Weights of a small transformer language model: 13 heads of 64 (1 for keys and values).
MLP neurons of a small language model. Each row is named by its layer, matrix (gate and up: input weights) and neuron, and shows model dimensions 688-815. Each number is 200 + 30 x the weight over its row's rms, rounded and kept within 0 to 999. A neuron's up and down rows have the sign that makes its largest values positive.
After each neuron's rows, "fires on" lists the tokens most often at its 100 highest values on Wikipedia text that the model never trained on.

L4.gate2365,240,237,170,187,191,174,238,189,163,154,247,166,226,239,212,199,242,204,195,211,204,146,259,204,225,197,206,236,186,161,285,175,219,231,211,232,220,225,204,201,227,246,188,227,201,215,195,251,195,202,209,212,183,211,234,162,169,203,239,193,161,165,199,196,134,166,229,211,142,213,211,201,193,245,252,209,227,173,207,185,224,184,201,227,239,208,194,183,213,162,156,151,187,186,203,195,217,182,219,242,221,171,163,197,196,172,259,234,163,244,249,205,246,208,217,195,157,218,251,236,275,192,182,156,198,202,170,175
L4.up2365,167,164,244,202,211,151,181,189,185,214,219,216,176,225,171,212,188,168,149,183,181,170,204,200,228,207,199,218,191,199,226,153,219,192,185,233,218,186,177,207,165,167,152,173,230,203,200,174,173,238,199,189,224,224,162,223,211,205,233,170,190,153,135,198,154,238,262,250,167,249,223,202,165,208,225,171,182,201,238,219,204,195,165,249,226,140,240,97,174,253,205,202,210,217,190,210,181,194,172,177,229,200,239,205,227,205,170,206,235,252,142,193,188,215,174,257,205,201,226,161,207,210,221,180,211,216,162,222
fires on: " (", ",", " time", " course"

L4.gate2528,209,196,177,196,231,155,177,197,201,196,194,182,218,221,219,243,179,271,205,209,166,176,154,176,212,229,219,197,184,227,227,180,176,199,152,211,183,174,199,202,201,174,237,160,243,172,201,188,205,155,168,196,205,243,136,178,231,189,229,203,211,211,154,154,196,206,162,175,230,187,232,251,205,194,213,173,220,177,184,175,173,175,195,178,160,261,223,240,206,184,201,148,195,197,207,223,174,127,186,241,227,237,196,147,151,178,245,180,196,164,231,198,194,235,209,242,193,219,241,226,210,198,178,216,205,232,234,203
L4.up2528,195,254,269,203,200,185,206,225,229,196,228,257,247,237,184,247,195,272,199,229,181,214,195,200,245,219,182,193,196,228,210,134,194,132,187,180,169,201,217,212,189,143,206,157,247,226,209,186,179,150,197,225,195,183,232,183,131,174,246,224,199,187,203,195,228,238,215,159,170,190,204,187,251,187,193,162,174,223,193,241,213,226,172,214,223,204,191,186,224,132,180,107,157,140,171,169,218,235,218,253,193,149,199,162,171,201,214,225,159,164,213,153,209,211,198,233,209,213,145,215,169,175,214,190,167,265,199,199
fires on: "-", ".", ")", " \""

L4.gate1199,246,195,185,205,185,216,277,216,193,239,227,145,230,184,225,253,189,159,164,227,202,169,209,154,154,184,208,206,243,158,236,181,179,199,183,172,201,272,172,194,199,170,173,209,207,220,157,167,218,194,203,209,192,191,179,244,156,184,246,203,217,199,225,143,177,204,149,184,203,189,199,185,213,219,219,256,181,190,156,161,208,162,221,213,257,250,170,183,174,177,221,247,169,217,235,189,193,216,206,197,246,230,170,249,260,197,171,201,192,217,218,159,221,231,247,207,214,164,235,240,215,187,153,207,188,194,201,205
L4.up1199,265,192,222,217,144,210,189,223,183,228,163,232,247,171,184,234,230,228,244,236,231,214,150,216,251,189,209,172,192,230,193,203,192,165,194,157,165,213,206,197,250,231,192,210,226,208,232,128,167,148,201,189,199,227,165,146,219,191,194,211,261,180,215,186,208,172,228,162,239,220,197,233,188,186,230,214,239,173,211,206,158,212,221,250,262,225,169,201,154,172,179,200,223,215,143,169,225,206,175,190,220,229,156,205,238,171,201,247,225,239,200,244,225,224,158,264,254,150,214,171,181,226,228,147,173,164,179,174
fires on: ",", " called", " named", " is"

L4.gate2678,250,205,159,238,167,255,236,208,206,213,208,217,201,201,147,235,192,212,175,201,201,190,210,204,221,228,233,205,227,200,247,204,220,137,205,227,203,203,208,209,214,203,207,125,197,234,154,210,217,194,178,233,184,141,126,195,226,221,232,151,152,233,169,145,175,186,247,131,236,224,267,211,176,195,215,264,182,198,200,177,197,183,185,155,217,208,202,198,206,197,190,183,218,207,223,202,129,222,271,199,158,196,181,224,229,193,193,192,170,218,220,226,224,263,213,185,199,151,237,219,223,182,215,222,158,181,196,224
L4.up2678,209,233,216,174,172,221,263,192,170,156,186,140,245,206,197,183,160,244,190,200,232,191,179,185,217,229,220,155,242,179,214,196,238,188,167,205,185,218,225,189,263,208,184,161,223,203,211,143,197,212,168,239,182,143,210,151,262,214,208,221,152,192,165,212,148,236,229,174,164,199,216,205,216,230,180,228,188,203,187,207,212,270,222,193,220,164,161,214,209,226,195,243,193,262,224,222,232,199,192,210,242,184,170,178,233,214,244,202,151,196,187,199,240,211,168,191,183,192,213,198,183,240,224,215,216,222,166,163
fires on: " known", " named", " called", " as", " renamed"

L4.gate612,231,177,223,219,225,191,238,219,222,226,249,218,199,243,167,210,225,177,206,175,221,207,223,200,203,200,200,194,192,175,212,185,184,181,228,221,174,176,108,247,212,243,200,187,206,211,267,162,200,193,190,167,165,266,177,181,274,213,216,187,173,164,145,189,179,191,205,171,241,178,216,288,230,137,250,234,186,204,148,222,202,201,247,202,178,240,217,245,237,215,246,226,167,238,191,182,183,176,224,194,168,213,207,221,195,153,194,185,221,181,216,226,201,270,234,241,200,178,195,174,226,234,171,212,190,171,224,193
L4.up612,189,184,261,232,196,192,242,159,213,141,243,185,116,214,182,122,195,157,196,165,235,198,241,263,223,246,271,172,246,172,189,185,229,196,235,223,172,217,215,202,227,179,192,218,228,174,278,179,166,173,175,240,163,215,206,178,175,176,218,217,176,191,176,197,177,167,218,278,152,220,188,160,206,188,161,182,169,227,224,260,196,211,234,204,211,213,210,182,158,197,165,160,200,172,223,215,234,142,234,229,264,168,207,204,181,164,173,195,161,153,157,242,221,211,223,223,239,193,185,206,254,250,189,209,230,231,183,199
fires on: "–", "-", "|"

L4.gate953,151,206,204,196,268,165,205,215,234,188,145,220,227,137,188,126,214,223,205,206,218,136,227,161,209,200,192,281,184,190,242,189,242,180,239,174,182,190,167,220,223,201,202,228,194,223,194,207,219,203,193,197,170,146,236,192,164,197,180,246,251,196,241,197,253,167,183,198,185,145,199,203,231,218,259,198,189,184,206,213,175,195,202,222,217,183,181,164,188,225,249,206,254,201,172,221,162,231,180,214,171,223,175,194,188,154,194,175,250,204,198,165,194,217,200,153,166,207,241,235,149,219,217,239,203,211,250,172
L4.up953,173,168,208,205,201,203,172,227,128,207,204,180,214,225,212,237,197,186,270,222,182,212,186,244,218,230,169,224,246,171,241,178,224,208,235,215,191,220,223,166,169,140,193,203,199,221,188,190,213,181,162,204,193,210,285,212,223,191,201,215,168,166,143,242,243,232,207,210,165,163,228,170,213,176,220,174,211,187,119,193,230,198,266,154,240,175,172,227,177,247,144,218,204,231,197,246,132,194,159,199,149,239,205,188,230,217,197,212,217,246,202,197,201,178,194,195,232,218,190,235,226,136,219,167,201,208,184,190
fires on: ","

L4.gate606,193,254,190,167,173,233,178,193,200,255,217,154,226,211,203,236,160,147,237,244,200,225,226,200,225,175,196,195,211,231,238,166,220,183,163,248,198,227,239,154,159,211,241,190,227,200,202,250,235,230,233,191,269,271,173,161,235,200,212,222,195,228,183,230,216,162,219,198,185,215,202,163,255,188,173,198,184,173,234,179,202,253,160,173,182,238,248,194,191,214,187,199,183,188,201,213,179,198,135,168,237,170,206,203,211,149,155,178,195,232,188,216,248,197,207,216,166,142,215,204,217,196,219,199,212,176,144,226
L4.up606,164,253,166,217,218,158,195,214,189,180,223,223,160,212,182,195,252,131,180,253,215,242,206,242,160,221,248,200,218,237,164,218,228,186,155,213,203,242,191,153,235,138,189,158,235,236,200,202,235,212,162,176,236,187,225,203,218,237,206,147,209,164,155,212,162,194,178,216,211,239,137,131,184,179,164,228,213,226,214,167,236,187,168,212,178,201,198,182,203,211,209,165,187,208,228,216,183,166,161,170,191,198,187,243,266,223,193,221,235,209,228,220,201,147,181,189,176,191,215,229,198,213,185,100,135,204,191,266
fires on: " as", "-", ":", " |", ";", "."

L4.gate1521,210,179,154,224,193,167,213,187,177,215,173,190,207,175,198,242,214,246,175,202,196,167,220,231,186,151,197,180,191,206,221,187,194,185,179,199,241,215,189,133,267,221,184,217,186,172,296,202,188,204,226,197,191,156,217,172,187,210,210,141,177,224,193,253,177,229,210,195,216,250,254,248,198,199,196,225,222,203,229,192,199,192,222,140,181,225,222,200,151,174,192,185,196,208,174,226,173,204,163,205,171,262,206,208,184,185,201,174,140,219,197,218,177,234,208,177,179,160,183,170,223,211,211,214,182,240,228,252
L4.up1521,215,194,176,203,228,185,158,155,225,223,208,197,221,259,113,182,196,179,277,234,178,200,187,181,198,161,221,230,243,197,234,205,156,189,209,195,182,190,168,243,201,236,161,179,189,195,215,194,195,212,242,182,247,169,124,184,186,216,189,189,221,162,220,166,184,159,228,199,184,258,192,216,215,101,152,212,237,179,195,154,218,187,210,209,208,184,207,178,232,163,151,143,203,179,170,174,164,169,158,193,224,200,206,155,216,203,209,141,202,211,174,198,236,228,186,154,221,158,179,206,209,206,213,208,216,218,156,219
fires on: " and", " |", ","

L4.gate813,159,216,182,202,254,258,235,222,177,196,206,165,167,243,153,194,196,171,140,212,203,220,173,221,181,234,214,228,188,187,245,204,186,170,179,246,205,169,187,172,215,178,168,192,177,232,167,199,198,208,209,188,196,162,172,228,210,200,243,253,167,205,175,225,182,222,226,190,209,235,211,199,208,216,193,214,203,220,178,172,184,195,213,204,248,181,140,204,155,259,186,232,205,190,228,206,192,183,141,180,194,151,210,278,163,186,180,217,201,200,254,220,203,186,168,225,229,179,219,144,230,200,204,219,226,172,241,214
L4.up813,175,177,194,161,231,216,234,173,277,205,127,254,154,184,166,229,287,136,133,164,231,166,244,183,203,187,178,258,189,206,184,178,209,190,162,224,199,185,237,209,208,185,213,152,201,183,172,195,195,190,179,199,222,230,202,226,164,209,175,221,224,212,179,184,183,183,227,205,225,195,215,167,221,206,212,200,212,187,259,187,201,216,204,242,197,225,227,199,156,212,215,208,175,180,217,156,187,148,184,134,220,236,147,265,259,221,211,217,217,197,164,190,193,195,248,184,219,191,203,176,140,144,191,199,169,195,266,186
fires on: "-", " also", "–", "|", ",", " to"

L4.gate2659,157,240,118,279,190,235,186,151,272,203,202,173,217,183,204,218,204,198,194,189,224,210,194,189,171,178,196,237,213,234,206,169,210,223,211,209,185,218,223,143,161,236,246,186,221,179,209,166,214,237,198,187,235,173,179,216,177,197,218,234,215,161,236,157,205,143,223,215,207,222,215,145,224,194,168,239,192,238,210,199,213,245,219,169,183,155,235,138,221,205,229,133,203,186,206,203,161,164,167,176,191,196,221,237,197,220,191,160,161,171,186,195,248,209,217,203,230,183,223,218,203,241,231,178,154,236,196,154
L4.up2659,223,209,194,189,171,193,174,217,178,241,145,177,199,172,142,200,145,173,250,164,215,250,204,147,235,232,214,180,234,246,212,185,164,192,196,200,238,241,243,179,195,191,187,209,243,216,169,197,205,191,172,227,241,174,199,156,171,205,255,171,197,215,208,218,224,188,258,122,215,231,212,178,182,227,202,193,208,170,194,189,174,187,142,213,224,196,178,223,193,203,196,168,224,168,211,188,206,199,158,154,218,184,231,216,196,160,188,215,225,187,243,268,237,207,178,202,166,177,209,218,280,178,196,206,151,210,213,245
fires on: " |", ";", " Ger", " Le"

L4.gate2393,260,212,157,189,188,221,212,166,223,151,202,215,237,217,159,179,214,210,229,237,147,144,210,200,221,186,179,204,197,251,194,250,196,244,206,200,179,179,185,154,208,217,204,205,218,179,257,158,231,247,213,190,215,193,170,210,235,231,231,192,175,199,174,198,225,246,224,209,176,233,205,226,152,158,226,209,168,222,201,180,203,214,160,235,209,152,182,221,168,203,224,198,181,224,163,170,232,152,227,269,168,244,164,192,215,227,166,192,222,226,201,181,173,193,235,216,183,225,168,215,208,249,209,217,158,258,163,236
L4.up2393,189,190,213,231,246,179,162,229,205,193,208,171,163,206,120,137,185,189,243,180,190,211,176,174,229,201,206,210,195,238,184,185,210,209,227,227,156,235,195,191,229,221,180,189,271,173,219,216,224,200,218,222,220,231,206,211,151,191,188,263,228,198,185,200,230,192,196,185,224,164,157,206,189,242,188,193,204,221,243,230,184,214,197,203,199,211,250,176,160,189,178,213,204,217,204,215,199,233,149,225,225,206,238,155,186,169,182,257,209,180,206,182,235,256,164,206,196,210,204,198,230,137,210,191,220,196,182,167
fires on: " and", " well", "'s", "|", " long"

L4.gate918,234,218,176,189,199,202,232,193,199,254,166,193,239,195,157,197,194,239,197,190,166,206,205,152,179,213,242,237,224,189,192,198,211,233,192,217,223,178,188,205,206,168,161,190,143,174,159,240,190,147,203,228,203,179,247,210,214,208,199,237,186,180,196,190,197,226,177,165,173,214,195,188,232,142,239,200,184,190,222,172,210,153,182,214,226,205,224,223,264,210,260,188,210,186,171,230,180,205,247,218,174,193,168,190,183,166,181,154,264,220,198,249,196,159,223,160,204,224,214,204,235,153,245,251,189,196,244,239
L4.up918,199,203,248,245,144,241,234,137,171,131,208,213,226,126,198,239,220,199,241,234,139,215,233,188,205,219,143,212,198,229,257,225,209,224,171,164,206,257,186,225,231,189,214,222,181,169,171,232,223,185,201,180,169,177,185,229,170,166,234,192,245,244,146,157,202,149,187,180,200,216,234,157,147,252,221,190,238,220,205,216,193,181,235,231,171,220,156,187,181,185,119,175,214,202,211,197,120,226,177,169,174,265,182,180,213,238,157,202,188,248,192,208,185,187,224,178,187,237,163,134,249,161,211,181,155,199,186,250
fires on: " its", " their", " used", "s", "'s", " they"

L4.gate1979,167,242,218,233,198,161,156,211,163,174,196,162,213,212,197,203,175,178,192,165,219,228,194,262,179,196,224,233,229,218,246,255,257,216,239,165,205,257,191,216,211,160,178,268,193,183,281,184,209,225,226,203,215,221,146,205,186,225,148,228,177,210,237,211,176,179,222,212,194,266,199,209,170,229,184,231,218,194,268,199,188,200,189,174,182,236,226,168,207,185,175,180,190,175,253,208,181,146,134,211,212,171,154,170,197,230,179,168,180,176,185,219,178,201,238,198,191,167,204,201,271,209,238,207,225,185,229,208
L4.up1979,216,210,190,247,218,220,170,220,222,237,172,209,202,147,119,193,203,184,258,188,172,221,248,195,191,171,224,178,231,195,131,162,201,241,209,206,216,180,165,185,183,250,186,184,277,180,202,155,197,164,231,222,208,205,168,221,226,211,200,236,216,248,213,200,165,174,215,200,188,203,243,257,254,171,248,229,248,208,205,196,266,197,186,153,224,189,249,177,208,220,263,195,136,140,151,165,238,194,173,210,187,216,230,182,265,235,220,137,206,158,166,194,198,188,143,185,282,157,165,183,225,222,212,196,125,171,259,196
fires on: " |", " and", ","

L4.gate2422,161,227,181,245,171,228,188,192,264,182,200,174,180,205,188,209,215,193,172,193,222,200,175,172,218,174,203,239,187,194,152,203,204,208,192,205,208,255,148,208,259,237,183,217,241,184,256,171,167,244,227,212,196,204,122,176,220,200,196,252,202,177,212,208,189,188,164,244,220,234,191,218,152,206,189,241,208,197,174,199,222,206,165,180,213,207,154,216,192,168,171,218,177,193,176,204,151,214,193,186,184,180,207,208,181,182,144,176,211,218,180,188,156,242,200,177,153,232,192,188,167,231,173,192,178,216,138,200
L4.up2422,176,170,202,214,221,169,174,203,198,161,274,199,206,243,183,199,179,180,223,137,218,153,218,206,221,207,285,227,190,248,193,159,213,217,201,226,175,193,200,228,234,218,253,190,237,203,204,204,233,209,204,243,244,180,216,209,141,207,202,193,189,220,190,192,179,230,168,183,212,218,187,171,168,163,189,213,199,230,194,193,148,187,143,170,215,177,201,167,224,125,204,199,213,230,165,229,258,183,230,197,222,213,179,239,204,218,269,183,255,181,232,204,194,235,172,224,278,219,175,245,215,251,100,266,194,175,251,209
fires on: "-", " with", " and", " or"

L4.gate87,172,226,174,231,188,173,209,191,170,223,166,251,212,190,158,208,203,223,218,191,209,202,141,200,167,210,191,146,221,224,270,187,239,184,204,264,147,183,210,172,208,210,243,169,231,158,243,220,212,187,178,193,199,224,234,201,228,180,211,206,204,139,198,186,222,191,140,177,182,230,213,203,240,173,232,257,185,173,199,195,162,173,209,220,172,162,212,188,246,241,224,189,204,214,178,158,164,208,193,235,169,167,177,151,208,253,178,213,179,184,209,197,200,202,183,240,229,145,196,217,249,223,212,169,142,158,187,201
L4.up87,173,139,157,167,182,207,203,218,242,249,151,198,166,189,192,186,185,256,207,229,162,199,293,144,273,218,222,188,225,210,221,205,194,236,131,195,194,182,190,219,167,213,232,234,198,275,181,196,173,232,197,174,192,169,181,218,186,208,209,248,205,186,165,226,250,169,189,137,185,200,190,246,179,209,229,184,235,214,195,206,194,236,217,185,177,170,192,191,193,237,260,233,213,206,234,205,225,175,180,189,225,190,199,231,240,189,159,208,209,233,213,235,240,221,214,144,215,139,272,181,183,229,173,219,215,219,242,244
fires on: " part", ";", " |", " was", " as", " is"

L4.gate2205,207,188,196,257,208,187,202,199,203,231,216,206,175,194,186,227,239,214,183,211,201,184,193,250,195,186,224,170,189,273,211,227,222,210,219,211,219,252,146,244,199,151,187,180,178,181,171,212,258,159,191,212,202,239,243,179,242,208,227,231,234,175,171,172,243,235,146,213,190,228,207,191,245,233,268,251,163,180,188,231,198,149,175,165,163,171,186,140,173,187,250,169,202,176,204,162,203,165,171,157,192,179,218,217,239,213,219,196,234,220,177,207,207,215,259,192,213,210,230,242,228,122,225,134,163,175,153,214
L4.up2205,201,185,190,265,183,189,205,190,220,191,212,248,225,155,162,190,229,180,257,177,206,245,183,225,195,177,194,217,167,195,176,220,196,191,227,221,182,210,193,218,189,261,279,218,209,191,146,189,226,225,170,193,269,217,232,227,252,207,209,193,229,163,173,210,219,208,166,159,194,201,171,210,192,211,218,136,230,180,225,196,127,206,211,182,224,182,186,204,195,166,208,205,238,233,216,205,224,210,156,221,222,246,241,215,182,204,249,228,217,222,184,204,201,192,156,177,266,163,202,226,191,171,167,213,165,201,158,176
fires on: ":", "-", "{", " Dr", ","

L4.gate156,160,211,205,220,191,217,207,208,214,191,202,205,233,195,162,190,190,240,149,221,152,156,152,204,197,188,194,188,153,198,158,199,207,192,244,221,153,249,172,173,147,161,181,209,216,182,256,205,181,169,141,225,226,171,220,189,188,195,269,209,180,216,164,228,232,196,158,202,196,217,203,206,235,219,201,230,194,157,189,186,142,207,151,192,177,214,137,253,183,196,260,202,176,205,175,206,217,189,169,158,156,179,237,155,209,183,227,165,189,219,240,219,183,165,220,168,248,216,258,201,175,146,219,209,198,200,209,184
L4.up156,193,178,189,179,206,249,199,228,224,160,172,170,260,138,195,126,250,255,208,172,179,196,212,202,193,188,169,181,173,185,192,137,218,193,217,233,210,169,173,202,181,177,299,228,245,212,184,192,202,193,180,200,167,255,231,194,234,184,198,193,162,240,179,162,170,227,190,241,208,242,215,155,205,156,241,181,185,193,246,208,204,164,208,153,225,176,234,168,287,156,183,238,226,236,170,251,189,173,198,180,158,190,226,222,199,273,187,192,223,165,208,154,208,220,213,191,205,157,232,221,186,154,250,225,240,183,256,138
fires on: " |", "-"

L4.gate632,196,191,183,224,208,158,222,212,191,204,188,173,258,201,175,182,251,176,186,235,159,224,243,143,184,178,211,221,166,148,194,184,199,263,118,130,200,128,175,176,239,223,229,234,191,239,169,217,211,185,163,240,168,193,210,168,193,180,243,208,138,216,185,139,234,219,210,229,174,223,221,268,206,209,236,213,252,150,226,158,204,189,144,230,149,253,163,235,184,209,201,239,256,118,190,202,245,193,251,228,211,202,146,152,210,227,202,207,127,202,202,170,172,168,173,170,195,245,147,232,248,223,209,183,206,220,189,201
L4.up632,150,112,203,192,163,190,205,225,193,154,201,222,250,203,222,228,185,196,236,186,213,260,233,164,230,198,233,205,206,239,193,186,234,202,184,241,111,277,214,188,186,247,188,134,226,214,188,183,154,176,141,166,163,221,183,237,206,206,183,191,235,140,162,167,222,186,211,182,183,180,175,164,194,187,201,226,191,182,197,194,201,187,219,170,207,187,184,282,229,145,224,235,227,216,155,197,148,169,220,205,173,199,229,179,175,214,186,181,194,228,190,152,206,186,176,150,224,156,164,141,214,236,170,199,176,189,218,231
fires on: " and", "'s", " (", ",", "/", " its"

L4.gate414,176,238,136,189,183,183,171,181,196,217,189,212,231,214,238,223,202,228,198,238,182,192,148,218,229,190,209,131,219,181,202,197,210,192,197,191,186,255,154,163,241,176,240,208,156,190,207,163,209,201,213,172,234,187,167,226,211,199,168,153,209,212,186,207,205,173,221,175,211,181,182,190,178,236,165,191,236,176,214,215,177,209,188,230,179,210,237,244,176,161,188,245,177,116,240,185,226,204,215,209,236,231,189,173,196,235,249,192,160,213,243,212,184,230,233,162,199,188,169,235,241,230,236,167,144,262,141,193
L4.up414,166,185,196,227,205,192,154,193,195,148,194,196,235,275,186,182,174,191,220,230,252,168,185,190,287,185,203,143,216,215,156,230,156,172,201,228,202,169,180,214,222,147,181,200,186,187,210,205,178,232,238,170,164,202,182,167,211,208,178,165,196,158,229,203,237,212,209,249,197,166,251,190,186,204,227,245,213,178,251,168,228,217,140,190,208,182,197,192,228,187,153,222,219,211,197,168,202,203,192,209,162,157,151,199,217,223,237,185,233,192,229,199,211,196,223,196,175,198,182,156,245,215,230,191,188,168,227,177
fires on: " |", ";", " —;", " another", " of"

L4.gate948,226,234,214,196,245,212,198,162,213,187,195,162,174,227,194,205,219,213,178,181,211,209,153,175,154,184,181,227,138,220,202,198,193,203,199,221,219,233,161,169,230,179,214,267,216,245,254,236,175,196,232,220,142,247,163,232,177,145,224,182,193,201,267,205,200,167,173,171,197,174,195,172,196,163,196,198,204,227,161,122,201,136,229,180,205,193,187,202,242,227,251,187,222,193,183,198,223,214,110,174,193,192,175,240,196,190,196,188,195,175,233,183,216,218,242,256,199,192,221,187,171,143,241,214,189,189,218,205
L4.up948,226,146,218,189,192,196,156,185,182,203,150,192,198,189,204,197,229,233,194,224,179,238,90,169,196,187,229,259,207,179,208,164,153,220,159,221,162,175,166,226,155,184,133,229,157,238,201,167,178,235,172,173,241,223,160,167,157,180,240,250,187,189,199,181,160,205,130,129,241,284,176,246,229,209,162,207,197,195,208,228,187,170,179,194,218,201,184,192,206,219,259,188,216,209,215,192,220,213,187,184,250,195,172,220,216,205,244,180,246,205,251,170,199,195,209,198,197,171,212,161,205,177,179,182,230,211,202,171
fires on: " m", "m", " mm", " Liga", "mat", " D"

L4.gate534,210,152,208,186,215,210,218,220,163,178,197,241,170,157,202,179,283,200,197,213,203,187,202,223,238,226,199,217,247,217,173,237,232,227,195,217,202,208,153,182,217,196,198,247,182,206,197,173,193,222,184,185,171,241,215,255,243,202,166,157,235,205,204,190,222,209,181,146,186,209,281,244,226,180,194,278,199,206,212,154,179,196,209,161,252,200,168,177,230,172,238,260,257,211,206,197,201,236,213,219,195,254,177,186,165,194,197,178,200,239,137,164,239,224,147,155,223,176,196,188,196,180,197,202,152,187,233,171
L4.up534,213,245,209,144,147,212,182,211,234,186,197,147,187,224,200,211,214,146,276,190,227,235,149,224,219,216,247,154,238,221,178,181,234,154,241,205,221,249,174,196,221,216,250,253,204,234,240,161,134,206,152,217,175,143,199,190,167,215,171,310,216,215,193,183,182,225,182,173,173,165,203,183,201,181,215,230,201,206,162,242,243,226,240,205,225,195,214,194,189,113,191,198,211,221,200,232,225,226,223,185,198,195,206,215,180,209,183,209,197,220,184,188,158,187,145,213,196,183,123,234,150,137,207,175,209,202,177,246
fires on: ",", "00", "\",", ";"

L4.gate1044,215,222,165,211,203,197,199,211,225,263,156,150,225,190,220,187,228,242,174,188,200,184,172,214,211,153,225,177,219,172,209,124,195,243,189,185,188,230,183,175,198,182,182,224,207,183,206,245,197,176,180,202,218,225,115,182,173,178,258,229,164,188,271,173,202,225,226,168,194,278,193,199,175,224,215,220,158,175,221,178,167,192,151,185,179,249,221,169,221,176,212,199,204,196,163,195,148,215,214,203,177,226,219,199,122,178,176,194,209,247,240,137,219,200,218,231,241,227,240,185,175,224,186,207,181,214,238,198
L4.up1044,146,196,245,229,200,152,183,216,191,175,280,168,165,162,191,250,150,253,242,176,181,183,243,195,227,250,186,170,259,186,232,141,193,192,259,225,178,207,178,176,254,247,176,240,243,240,160,183,276,195,181,239,213,183,236,217,193,195,246,182,189,153,214,194,204,266,224,127,174,239,193,226,152,270,165,231,214,172,212,186,193,145,186,181,208,214,258,201,159,251,139,225,199,182,187,209,180,157,160,215,213,257,194,245,162,207,238,222,180,160,186,147,225,227,168,206,206,174,162,207,225,209,184,240,220,197,193,191
fires on: " |", ";"

L4.gate1782,158,212,200,206,193,208,220,177,165,160,218,205,239,212,177,236,239,198,204,167,203,163,183,233,225,163,219,169,182,197,239,173,150,141,159,243,265,170,181,205,238,226,137,209,154,234,155,114,257,220,216,167,199,209,184,192,200,236,223,185,189,197,144,174,176,206,164,202,226,190,209,214,175,207,192,252,205,153,210,194,244,238,211,202,207,206,235,187,199,176,185,211,226,211,220,244,171,218,189,218,198,151,223,180,177,175,166,208,225,174,142,197,273,256,152,171,227,148,215,180,199,173,206,155,147,213,189,189
L4.up1782,241,229,256,227,192,233,184,179,130,218,241,217,161,199,201,112,198,193,132,154,197,216,135,210,173,182,212,209,208,195,167,269,194,170,188,263,245,184,253,204,241,199,196,250,165,223,220,181,193,206,190,187,201,201,137,223,208,241,213,190,184,206,154,227,218,163,172,247,132,154,204,218,216,212,205,219,183,193,243,223,168,184,221,173,217,169,212,177,194,215,203,115,228,204,160,215,249,273,195,262,257,125,217,216,223,202,198,204,195,158,174,227,193,218,174,208,247,201,258,178,213,178,186,211,257,158,202,231
fires on: "-", " best", "W", "|", " Sw"

L4.gate2122,225,175,232,184,221,195,202,201,217,182,128,111,224,163,218,198,215,237,164,165,193,194,128,195,230,183,237,227,168,153,177,203,225,218,224,186,235,244,172,194,221,143,213,219,186,201,203,227,178,240,185,213,205,235,214,153,211,221,181,190,229,161,245,181,163,244,186,180,219,206,167,204,198,190,198,171,228,215,198,207,180,228,232,237,201,235,185,234,215,195,203,179,220,219,208,203,140,202,254,200,154,163,171,211,163,131,211,228,211,224,208,179,230,193,209,207,201,130,227,203,207,185,171,166,251,160,192,258
L4.up2122,225,205,188,155,192,240,184,212,238,249,181,226,196,175,164,248,224,217,149,179,240,179,146,224,182,196,198,166,232,196,205,156,283,204,210,214,193,221,221,186,139,156,224,182,162,195,207,125,199,149,186,185,201,211,237,234,218,211,120,202,205,197,152,193,234,207,186,225,211,220,193,175,202,180,181,241,176,184,178,230,186,153,258,236,215,207,184,172,196,201,177,198,171,219,181,215,183,176,263,208,235,225,194,212,284,201,211,211,168,192,205,177,186,215,160,210,166,196,181,174,163,189,194,120,212,148,204,196
fires on: " as", "|", " to", "v"

L4.gate886,151,190,177,218,209,170,163,198,231,212,186,243,216,193,177,152,199,178,230,215,208,223,175,155,174,157,184,196,150,143,206,216,175,196,203,220,218,205,231,116,265,124,136,206,199,217,239,204,168,208,228,209,153,210,215,133,188,201,250,214,235,112,260,206,140,229,220,195,266,227,265,231,214,147,239,231,184,151,194,179,231,279,175,258,189,165,216,238,213,150,231,249,204,211,196,210,145,190,213,245,145,144,211,197,224,180,171,203,154,207,192,198,158,202,219,172,185,215,199,180,240,202,214,198,229,227,168,200
L4.up886,230,176,196,245,176,200,152,243,224,228,162,186,247,240,167,235,202,161,209,213,241,156,205,173,235,161,181,171,229,219,208,199,202,206,175,178,202,176,150,201,231,181,191,261,177,223,175,145,171,193,221,152,198,208,215,186,194,212,233,234,215,213,242,227,166,253,163,215,193,198,205,210,214,212,187,200,160,178,206,204,239,201,189,199,186,237,229,195,212,136,226,128,194,246,198,217,186,228,227,183,236,236,240,212,189,196,207,158,280,200,136,219,153,237,186,173,223,183,218,226,217,220,178,191,149,223,203,223
fires on: " and", " B", ",", " or", "4"